Weights of a small GPT-style language model, trained from scratch on English Wikipedia.
Size: 13 layers, width 512, MLP 2048 GELU, vocabulary 32000, 73.7M parameters.
Architecture: LayerNorm before each block, attention and MLP in parallel.
Training: a variant of Muon for these matrices, 728M tokens, 7413 steps.
MLP neurons of a small language model. Each row is named by its layer, matrix (down: output weights) and neuron, and shows model dimensions 341-511. Each number is 500 + 25 x the weight over its row's rms, rounded and kept within 0 to 999. Numbers have three digits each.
A block is one neuron, or neurons of one layer that tend to fire together. After each block is what it responds to, as a language model described it from the Wikipedia text at the highest values.

L2.down28:501484479465510543488526510525535531508506500485543509494523505559515543504525527482492519500502517508516481490490471490510470510515479519575493527492548487503534477486546492534465505472512518479530497535511486477510508498503482463539425526488496474534506450476470503497541505499529441531522511529485491488528453462504512501456484467542534501509515492510501520499451498517485523516461522503499526487519472469485474527459509502529507488528489529484534498456495522466498469512529528509516484498462487516459499486487
L2.down62:496508470477514482530534505525522535525449462495470480477526501459508487502500510461524507500509487543497497495490488492483492478492486523512529493505485524470514512516505467503533547497452485500468503525508501500517473512464503507472490496484521493521482500560487488474498526509481440508495498513539491476500484496501548481489495505508510496481540532485522531505477469516526508478515455534482527526488458495511464468532515487513518515514521515502548570505485514507476483502516524499456534514483440488506447483519
L2.down243:524527493507566543484502498520502521499496497496497507489532491497510532493525479531523461495506525469475489513513462496510516499538495554502495510488475489501498479547527514461496530514474459491487517534478505518502538521502535514506504493475478448515477484473491529507464509560547500511523515524519498482472476504528491475530472486483526514484472516487506454507525460530538491515540470495505537472523490511461485515475453503531525536497508494471534483474474519472503477506485549476531490544521572482509538461528
L2.down489:472488495492492494519501509535525492493506492566478483505568528530550503521520485519485472471511507499483525505516474511508520471507464504497475494487487495487467480529494490489533517493456512505517490483464478527504459490481517501523531537479485525483461525479473526489510476535496509475545499492508494531538515480480514482493502441486521501485474556509464516537524509516494506514519510475521490488490495502472470495513451449478517518511480495503464461469533505499530504488494522461486509487485506497551493503505
L2.down615:486511539496505507465530487536507498470483492524482489489521486460509512496498490512542490475488504430515452483480493474506526508556489492502514526522477515497486509487498469484485481508512515492502475530517506539521535549465489539497500533495538524484476491538502511525508477509546480517488565472499445523517516516501506502498559514541491512497545531551480487489539503491496518486534468498526510539481459530455486499476508547524443494545515517438506487531504472476487525528490495470510512501480505505526476527521
L2.down812:483516477487487531518510501515507507489538475489538482473533509507509497506482460528498512496442503468493502513512411459504524513543550497515509450536548508529504510506475486492529439545484494513511497557526529493504530511487477526520496504501489513450444527502543523478466477511533519518508492465529513523473444447528470472506532540517471529481467489530483487535467497495522565496517507494480510496466489517477451539482485474543516500519474497501487520503509577501500507550497526475499510518471506543491524522526
L2.down870:518482515499464459488514479523497492492478510522539479469503518479519489525475527484484523486483513514514516544512438503473501484457491538494474559444526497565548520489518446566481482502526477483508487479515477474475504487498488530508461519482477528448529508492495470509503471499512525480497510516483488495486457519481521533505483481466509505491513481506525504469466512485494491492462501490488537528479535495502512501497496529514495483501532487540469493485518455516524559513489481577524535474530492510537497479485
L2.down911:514512484456483513509509478487521485495519494483537456493513518533524506472515504472456508515504479531522498513517526476437472483502501507520478530508483524513532500510492511478459510488512509496489499526467505494497497462501526450526516527510497478498474448448504531534508488508528525513448495521506469544539507434555507524497541473441496499499501476494475455469517479455556555524464502462463498481535503519511490473489494481519481507515504507482510468493504493488510475533555494497540539529544464547444529496489
L2.down1251:492483505521490494512520483482520508504522482543543508471463482512496523492492493501488526467496514505499525547586498516490515492466512475476482492478469501512472518495520505535481520486498493521456503479514505518499475450496479490524525483473494504517494470492539475468511496508465494481552503508521495492564522526530448472492499500481515516534518508474471524513506498477507499502497511490506524480527467485506552508499449512525469515512545530535480477541485473518491533501492470562501522495485518490478530499502
L2.down1301:511473475503515537506530514464496490489514478487474468504490540474458488472492493509469478488527522472488519507513512483521533468497512522518459518507504506519500471496467514516531495492517479494556457509527478484452507456534503491519507496557489468523467458478469475513483501534516496521459486533458510524526495514518508492485483514476464540486503541507505517458490509531509502502473495481497511535485485496492512518527492474517476515455501553527440511514533497529504498476463471457536500539538502541565508552522
L2.down1350:535520462484520534523518494491473506479499497472502468509502488490483475492498510507498488508461538478501514478475504456485531523493569535494540506513488510496484525448479468479534483463486473518484528500502527552514501479471495470527499510503473512487499507484527499479510467513514496536549449512465495500533486499509498496477490522492461457498532492527502515530508505478530527479530451483513463461531517464468492494518520485491537488497498541540507538494499524537500498508481540498449444486480488521529478492481
L2.down1401:505498479497522507484508493505475486505470447521485544545502533503530540508490492527516501450505495482492494464502469491529547501527471480455490470489515518493501529436498508523492475500487483494518526479471499465522497493519536461504529492504502507506457489474520492478523518481541498543533480522455449520499536498537507487499531505473505494457513492517561500488503537527520545475489523526501480501477500502497527503483566446495473509518489493544513557491490469488507494536485493522538477508486479446529471489495
L2.down1452:489491502508471544524499509535492479471522469502505432521527494534491554532501515500516432508489474504521518539521460520470478485546513496514501484545525466464472494526493524504504539502515481470497530543519470494518515527488497515501497469539474509524485492490538501517503478492490537540500511501516496531467464518513535475472494465474499473460494561491485485507478567546545517503513497484454521467504477477468461496484527458502537508484492514482472507511490516460492497505494503500541521518470468491484497505466
L2.down1517:512451475512475500536466498534492465488479484477448530458495453483492490511558521497527467432507510507466483505447564520489507541516503500477524470479525505522512459492481447520512501484514499506515486503488517494492518522542493499467541501506486520481475508500513510487493499512483507544525489479542484463492443495494502502532507513487491520523562511501501537517496484520516501466496463494476556522489535495492467485468482520522469504512487498483501473453485512480508520476514517471476480502452511502502467517467
L2.down1571:440533503530474510489485505463476481505543501534506456481470512489520507474503498492453529464470501486455516531500472490495524519500501501481523455550503527519545508541516480504514516535504494506532524503530496506495527471502505506519503499495450462473469515447445508522469486520544462539514492503486513516508512478495473516522463509506522489497479496510503498492501476508542498472480531451492508490451504465488490548477503466543511500528531485486513464506535522481490516494535500473513508518503492526470500536552
L2.down1695:478471489524492559541521558502519516506501533490482513524491552531501459519504435462462534520525511529516480500516460500500495478477518460511534532495560519530526497518467470543519478514528459466508454559545534498472513510486500492502493502505468560485463511475494478483493458526498497497470484503498529549504521494502495464471521518521525544486506505509517485525463486522495526499456464472504533562503526507516526481494502439528495501509505456529522513468517490526468495490479516523501495533520477539530517528490
Description: Short vowel-led word pieces in the middle of split words, often foreign names or German compounds, e.g. Kho|it, Me|ach|um, Verme|er, A|on.

L6.down1627:513483484470530505472477488485519503502478536533514513553508479503534513524481494509458512473473501488495503498512469462506467518537476470524513497488531526532473489517511542535520511488506480471497476495499521507525495502507512529517515509471463514481478524496474503498514510502452518502473461446514500517547523509505493516544496444459496464512536508497489459460477509460492532461504517464509522468515514465489528475556496479487545516493528517480570509446494515459500515505490512475473542460539477496495483503503
Description: Final digit groups of numbers after a comma or hyphen, mostly in table cells (vote counts, sales, coordinates, scores), such as 218,620, 48,512, 124–130; weaker on mid-word fragments like P-sychological and Per-spec-tives.

L6.down110:488468486518505471487482491493516487469455498499518496496499526468550540510505513484511492550521512463497484456485464489521557504506489509529488522499503483500466508514483531515493501474477441498495519495532504466512582523551483530512486529500497526545566463533517469468518496524504470505489500450465454476536480539487509494509453513555472514485485496493513504499479439495484472506539485477496545513480511501554489515510498515495491514506508521509572477491463504495476472464485463483455518464476456492486482494531
Description: The main verb of a clause, or its first piece or ending, right after its subject noun, pronoun, who or to, e.g. perceive, flow, tour-ed.

L8.down185:479485536485500465464492487495558498517531500481521468499521486484504529481451532511462489478519469518475477454475497444478508551545494467492512552495487525484493476551512515457474553515508479480507503487443493549528520528529482493454528447517527482503528481502522525494540492549488489512513493571502498490528482503537506489457488480489508484496500496487499482524497522524471510437484480534463510495498544537499495459510532504502506480497493489475497511507483522519487547472498517492507473462482484467512506542508
L8.down856:506465481496547537517485520516512468484448491504495496495501471491518564469509473552513496499463527448498526475514497507500476500531493524489505469495549492507552464496489495496482501543504510489527475495511534520504492509508443465535469544469463500490497451536529502483517502481494532493532513504504510520550515495480548498444524530503528521508468518498484519485510525481501514514500535541475508480494500494494508513476529517501509477537504481516470477474494481503527451507515475485534509503510485502496493505485
L8.down1489:495501494468501496461503505476486501509530498468485510540507563471478543484464491482513516496481467455506488464504545487516435497502499542502529486457510490515447557453456534501515478489521494473492520472520482463459455530519485533462494459471496508514546573551532505478492501488481490488515504478508508471519542473516486468535502495468459505548507532490484445464563503503497524502493532503475485535507544530491470511455487483440500510495479519501527507543520505495539466523495501486503504515553487492496499472513
L8.down1775:482479475496463488572484522527524496513513545476423528489472537493493537462505504479477535506438540538501473511508487493533477481482504509541489522496509505541478488489488532493539497539479509496493475508480471497487502501530527498495461482484492517503493530510489511502532512487474518462490476486474503524539542508516490554514516506511481494521535451533463533478495468488457518470473525465511525551553471466529504521497479482475524491473534457534544565520485440496534522458466507468499502463475466507517459511511
Description: Final digit chunks of multi-digit numbers in wiki table cells right before a pipe (6,6-24, 44,-198); also some word-ending tokens in prose (activist, producer, -able).

L2.down103:497489538456508495521479536506479493466527539476445507523483471477479502468488511500512510501476509499491461523498461520492492487445496458467520485529461510495486447487441527538515485487491477498524492492476503471490502490506493490474491491547488460518494490488466499492503547523488519487520506539495530459507520516497496482471533501509507497523500543527534479485502474436532519473484519504447515514515518471508524505523464513471492557477494495480466447496458423521482504481490458493516444516508506522489503468499
L2.down490:504537473480524481532544495485542499532519525489499512468458486462487512525546494490515505475516498503492530505485524477510468479457489504484471471502491525545484503506506524502517504467490520502510476476490492483487482495535496510491519522482523497517498493467540485505463538461470527484527496532536482445458487501531530529546475511520470507477510504491507520481439546493501503491471491426504483470506534467472525484480491481524501521519503495489457523502487526418508481509460496550513446494506519501523532466480
L2.down732:483493495496474485496538488508533500547516513478508518503465522488526466522512478552504501483531525548489490517498492501496525559492527494465501477516495507494481506492504529466487473501510500497526472508541491470493534535462550487515527501446503451548537461490495524528521466512526498532474482518548482559488474481533461498505488520509476537498518497481542532468500507523511494521477531496481507528539521460479526495528484500461469525471517464522521470469523460503498480443484499507526519470527498501523498499463
L2.down1077:507495467500486509496493463477517483483450474495533513533462504448507484472500481470531514530510523558456508496477472500505507483493452493502502481478503486523452493473514528505515499553501470525510551455475500483470443510501459477547472471501544510478486506486486500509538527511501522520506486446475508469468524533510502493487467521507476527467497497481509507448494546481556541483521509473534456523453501548528556513474495552477509519525479451508517483487492500475509556489491505494518498432520490454517507501527
L2.down1194:511495545491466498485516546497512500510473533497459490519504481439449505502488514473486512497499495471469474508437471455497485572499493452491524513509480499483519513552489486449556498488514491485487519560496489514504475528481446464531476452495533534505481523506489470489464492508517528515477546498509514519525479451515500495487520506456451515528487509526462488488491554517466464471481465459508456558527500505479517472517522491435503521483490539519521485548517473470537482515491494485513529503483475490519478494492
L2.down1233:555484498503505505491497532482529519459507507505479498492442480471498487518517527505488530534523462495474525510542529537470472489445499516477475557502532494535535522514483505469493518522502470533466495516478488477547474513502465513490517474506506452473511527532509445481486496501496471484536493505487486488550531493525481507530543496493487525481565531504474482452501470520526498524494479525507485470490457501538486485502483516495501507501520518527559512518484498491496549488484513472517521496498544465499518524504
L2.down1272:566466551445479495483502507496532503493513481494451488448485494492523455437519476563478525564508492500475472491524422501508539456442486525497506471503475472501512496497486472462512492492507478444493525483480506452484483510514507471507508472470474530488460516462479487500504529499499484519475458503520496553494528501499491511456525481483490503536510527493487514484515512467510465504500497483510475534486504524480518527496459512497496493536492479512481508511498518473516455537493463483532512469476505512537479522480
L2.down1287:533521500501487475482511479491492549536566493530449505512485483495533522488495471456535486521489478523534475520543543494460505483484510480471507530534513490510518483511472504515494490510500454492538512524544490502498517490493490543467475502481441510522500518512466458511472494524488499502482543460478489470495486479453462481512493473516469472481521492525496470493487440494450463517462510489543536464485488544476510482491501485470535509484485490475489531487485508488500469510504521471500516493504546476488496496456
L2.down1380:469497512564503501489482518516524488481475470475469506527477505562507508495503489451488500532495509431506512527493495473508499501543536492520453484536489506519506488545488506492499498459483491517465509491540474531510519499540505506520527498459500469462477521480486523521513485502531504546531504483511495477481484481548499493513487495517535495479495476512525521504514549495474481505485492476504507528474491484493522501514496503513535525490502525507507519515505504562445492553468516480474525544494455507475481503499
L2.down1385:472486516506522490505528483467519486503497518521554473424463491505510478503466534528496449481498504508514520472500468454529484532480486464508513506466530499542482495516505516527511578488512520516508517537493506478472511483514501580503471506492520496534508488490516499458495503485548498475550499513524522526477558506494491497529509483476464526543543433538521477521502487535519541527525476490516514499522512458516487481547471464513490536449498478515469453474552481454536549569508520510509478480498501551533510487494
L2.down1394:507520501503505504448464514477494466522458490506446460455502448485492533482512455498521520562516475507520474506491448475455443517517496453481521493520539486556529499471522504534479450496518466497516508490515536518473477552510463496507513506516504478493479492503456508516544529517486492500483479501511521502497534482531516482478516496433469520501500533508481505454516548498539521453483499465529465515503502515536514494490522544516512502546539445487493484485492476491483495511474503442493496488481484500531486511489
L2.down1396:491436557508507550543438469492529559467514493512553466469526482481536535465503500495466501509504517517530527475482515463514499528524525533535515479488445505443485502490526477460527494451528500487495516520479525480524500531524479494481496529463491502528476508485551473504452470508489528523475498470519457478532493523473474512510540476512510455518536511497512491517485517480468471484500488507490513475524457520522510528477510514462515512499486521479468515491486506511481439524533510502447513480448505499540512510496
L2.down1737:514467505473470545476476440485559475503480480513449494495501503453522522488503511518508512511448532493482500460487452518512485503532496471489488479500445478506514484510483476509481518527484451477483481532516509487527460468497473488482529447463517492472500534484538493456528519482505494479537485493477531494522488529535481503501504483515449483558562529501529533487519544494540516496557519451507521502484499469492507500488546544493511572541510482479512506482492474465526527527496482471521526514530491525527511468484
L2.down1767:492479486473509467493470510473497531496477470499457485558517466472508531461506463506477467509485499505533488460457555485509479487515483561531533459524465513541507565497506543488480498434464487463436531528446470522488477464485482490534517444517475475485531485534490498483491473505548518529541506476505487535525521484512485484533506484477487464487505484473485498482496543519462530456542489508500487510518512529511520532552478498487517506494508514507484515545501516518506518486526563503497501549538499458510459446502
L2.down1788:539494509557491531522538509496503510527491522451537491486470504529519509528430497504500480511473505518499492483493501482504500463531485501536512523457491529540449505483486525486482491526469497495487484485468462484501452545520458487512478504510476458512514548502466524500562556478439526528516494480493482489507542487540484468505512540481502456490511471508499511460519521502525542514489515500520451513452540509549522499477495513457477529528495541497476536513463559465502486495518467492506498510471507479520499464509
L2.down1978:520555458528523553492515492510509534482518499501510512522517519531496505470488533448529513524496531485525505518526523486550502479491521493549523484478472493514553502471462523487523504536512513512586473529534565504482476467489559502460470528521539480498465503523450495507454499461500496497467494513516490465513502480490490499530504494484532520514481450487490499531500508531493483541451474466499481505491525482487491516490534508507487458486471466494524493473522524502468506498533484515508458499513505522469500464524
Description: Final sub-word piece of a table cell's number or name just before the next cell bar, e.g. 4,'621', Tama'yo', 49.'00'.

L8.down659:455549496498443525486479493492485510526517517490535505504526528503474504536510511523468465460505528557532480523522518464495484474490472519444468477507488477496494461482504478486514476543484461434518512525518493491487515490500511508492482485577513488461494461530523495534513500499508505545468483513485486514475483498482507519525526441532502438474497503473474495510479444529525508463525515498491490487478498469483548468493520506472464494495501504503522487469519484493507516540511566492520508482485532536492510487480
L8.down715:570508534472498524487490453497496500471531489494525457516523488510501494484507501513494503526506479500510471481471468469489485521525494506483513520532535501516505500506496555481512519493509471474515554514505507537466508470517505507525473477478475535485495496567499521513469525506497460513509496513511499528466474458502517479507520483503455525475480478486492541490478513506531529531541521501499533500487517511499503483457537472475505440456537540499450425489500506468515516475522522473500475514475514509486472492453
L8.down883:516505544474506537526487468487531502507507494469495493453523496475497487509501527517490535505478534514490531517518517498508488467464477473486454521457464496531483514513495548535545486494513535484447535501483502464500463476475485493477521483516532482527523498490480520550444553474521510496468472498514501478532548556521498534522478524526476498506473506461487475479526490527482500526518499532496459491492517543491483487512543446487498498513444506496535495486442467522512511475485489459481505470501476476513536507514
L8.down1898:505478484481509504467472489524479506530486505494467501458498507519502507545493509481471527486525502496524507486473537511541517567526482500531477499492497561502467535517493538510490455458490543484488531502553483520487508482502470504473522496525498490514539508488513511512462513522525467546452526513498487479527479522536504508517492504487484552457507514485481484500545479484508523527523505491497429534496503483513477471498534478442495467520487528473494484478474514484518438489518516469516515463474478524512488525470
Description: Word pieces in the middle of quoted or italic titles and names, often non-English phrases, such as de in Por el amor de amar, Reise, Wählergemeinschaft.

L2.down37:490506505508468489516456494495521579524507479488532481485537546527497472519541505513489502489484503510496494528481507504479499486521496499477533506499559491491485488467530464479523507490493492474480514485522431488569474564500490518519463531513492499522516510530519499510468555511502492539518506464455546493500495520501501492476483487483449534505456519516513520516485480460514490433480513503508510499503516502486515477524514496516506497533531485490485545505491511474478489518515491479537503487504516529525486477462
L2.down41:507537477497572497473455548522537514472512467523498502552512568463497514540508521455499475488535498537480510488523513501508506528531482450479519435485514519456456505510505473545554510483484535525479441458502429502498507517513512487489491521519517501465476488456531482494501480513489543484449456524496477482486506496503502480440515531446499496510503525506506472520511473543509501519473504486455477516499503502471469507501501483467511482532526503495451527535515530503457511518472503481467500527494514522468500533484
L2.down82:505509544484492520474459489498473505482464548483501517455522539521528496485482499535531498495491530449530493461530474477550510490506491465520528461523497512511483523477502507488452505527501508451511489440485462529447511528516490517475544504453485513523508492531507484491525471480522555526542500496529503460496493523480524505468489506512437473474513475487522477537518491477559485524540461499503494456469473509488493498492506522522507514507506466453507483544513521483480538550509489488499524495467524473501489502484
L2.down215:530464515497507462487517496471551485510449502538490512505493525505509468525506454527485481532529462548470510488504558529505500461574543511516496518512455528477493501488478515470492502474489541490475520500457492518498489494492485501529516444480488464493518533498491520507502480518486483463510451527483518465523555510470546549501515560506448447497477504505541496484525499523509516501513479484509516508475536514509499480536501472472461500493464538499474508491511527470485484528513498496493487510502535489494498485491
L2.down258:531507478501500468553465511480432496500497448518490494533475498479471488501492495552461500517508501505505517513477465486484479491523497549489513562518487540516502502444498484494495488530501484490483462480475485457479484505524484501505478548498527480472545445460504495492455471512459484512497482553514450507522489502525484535520481472516475486477525535476495481505497467546479502509558509470526469523484484501533463493543493557509480507525505507485507585524520525508490511480491448497456506477523510509461510524468
L2.down394:486469511495513505481474533485536536530469508497655511519513509526535495510511496519504499495445503516478516521494491533497499520519472453518520515532482463418474498536527488497497486522504530488496485482518497475471481539525521491516508515499541503489477493518477495488532540514454529532490481507470507544486525499509501497472508488504508455503468494493498482533524513475528443504451492478482483503507513516510530463479534521502530504469497482478519455505530491490438478504494493527506500527462495496526540536496
L2.down407:463504519505469487489472510462549477477521471519530454451504519486518474490478543525455437466524494505523498514489461481521478536504503510518485470509493487439471492493478482497517500484479488506519508496539499479492541479518523481510503456576499562475532516523493547517556477491517503509544525520556464514457533529509502513475523467466514445554524495482484508540534513487466514517475531493519467478455524495484491494474460520494484538511456492508491490480492484499493506503454514509505523546466514442495501501485
L2.down925:527505497518548555498506535469482526462468490477487524471509526477516485523510504496492496548525531522503503518512499522474546461491464543501496560493496526529495523483482520511545497518495495489521538501512515478514558534543543490451515488503556505504472458497504535492523510519527509472464494486495504546558496522506528506509474533507484500509477526470549464473499534517499455493491521487546488480526490471539505499515524492478513532482546474508519513483535526533477549466533481462493508511483487525471451488493
L2.down972:532494470517503518478458527464477543515507531524493511504498510434499458488507478496522517539520486442508504495499516495500470468504480444509505489528505499459493520474519494510514537484500505458517474502501544500495494492520510494518476497492524487527526492504440486507489496570470523470523495466471534517506454518460561532542576486487465521482521512467555524491535504485477514458497500546548503518525472494514479477545438496501488519530485469498501472499513536476488453495468507482501519456500473537541529499497
L2.down1232:545504498506527525532503485490493440490482490461501458492508501509473479512481451467463479518503464517500501529482490507458492513483499467476500473555523454531501499481536488469487491485530477442505502459507480502496559478522526520497497497533535500479491534518533513504469508510513487555470469502495501508504492518491527477490517479507551482478499482499504477512504487488524508539490516474527554529519482504505489502530539533472512453492534541474505503557527497482469510516510481464524504488543491498494477511508
L2.down1500:509492500499508489487467520497496507500525515495486493500507529521447520494496510472498429528474488492522529537445490485525541487530475500502528454505512525468479465455510492489516525476466504451500507546474488555493514447499443516516464486498470492486515512529530491452528472475532469565497489500526497479540473512459514517493528500512517482519540524480548483524538507491498479519493499554495490508532457520497504498524520496494509467468521488496485499506492554477511551543482565479497498526464456516499494482486
L2.down1638:507514494445520433490465492549477533513450471496441510482510498501550514510508517513540487516534531491494506493518491484521524506517497473479551468494518521547466518528503463493484489491491537472529468485538545482544482534504474493487504462443510507488521518520506498501518540514510502514447478523506482503533489496504519543480473488523497502499544501523494465504525518504494456534535479503523511476477533519501517481493505545461471477491449473492487513490473539460479460468456510547523509533505443479528509520471
L2.down1656:522471518497512514518481502515478537494502521463536478557508517443548459543487470442484460520466485481508492479554483505504499456504459541534494520508517466496483495484493477492481453545481500478487487482513504465449500533524503481487465516498505510492487497498495531483508505536522488494495495497484463520515452521499507548500465524502496496475526532517551489534416485483487505485506524546517483512446477543507478514525493503460480509464480508527529481524537470501472501469518502508475503517544488540490497508501
L2.down1777:524452504513490509490483512485506506504477517489516521530476571511529449517519469465484510524506479485521468491467500476518531529522482516500476484471473534483505506525484482480487485523494514492491502513466469533475506529512504496515498480549486502515469511495452513466489497473527489514492492442502505434500453583506470565469514500491527472548454462494474520552494471512480503517479510496514482442536481470539501485508486461533462501479470468513495432514498485496494508462526525513500544491475512485510480515465
L2.down1786:519466486482455519536454478471540504535476507506546512455525494470500518515531480496466507513514528498503492489475533520492526510510498493495445477458514485482483535543496437513508504512489500452547480469498516492515505510529509492555485520479506508509497497494501474533464502516484468477553491477487462497514450495514482522491459505480494508506475511512496510518439508493502539493466455553493516500496480514494514511484530491544484500497486514521525523490477503505487516497548423473507460474549506505499543496521
L2.down1787:463506503522514468512457473468556496504522491537509474445512470434485462505527482535481503479452486461521528480488507547542467495456524484533502510480495518512491506473531476470483466480509518466486463498493481513484469480505510516513531470519493475476460500554566495496497502520525519530512463502471501511512514551513514503533473523507454478481437511463572510522485510483496548495441480502504498531486484498531535507492489506553508502463453494515478522530516491501510546522485534476529522496437522501503539475497
Description: Inflection pieces split off a word stem, chiefly third-person verb -s (knows, arranges, organizes), also plural -s (sympathizers), -ing and -ed.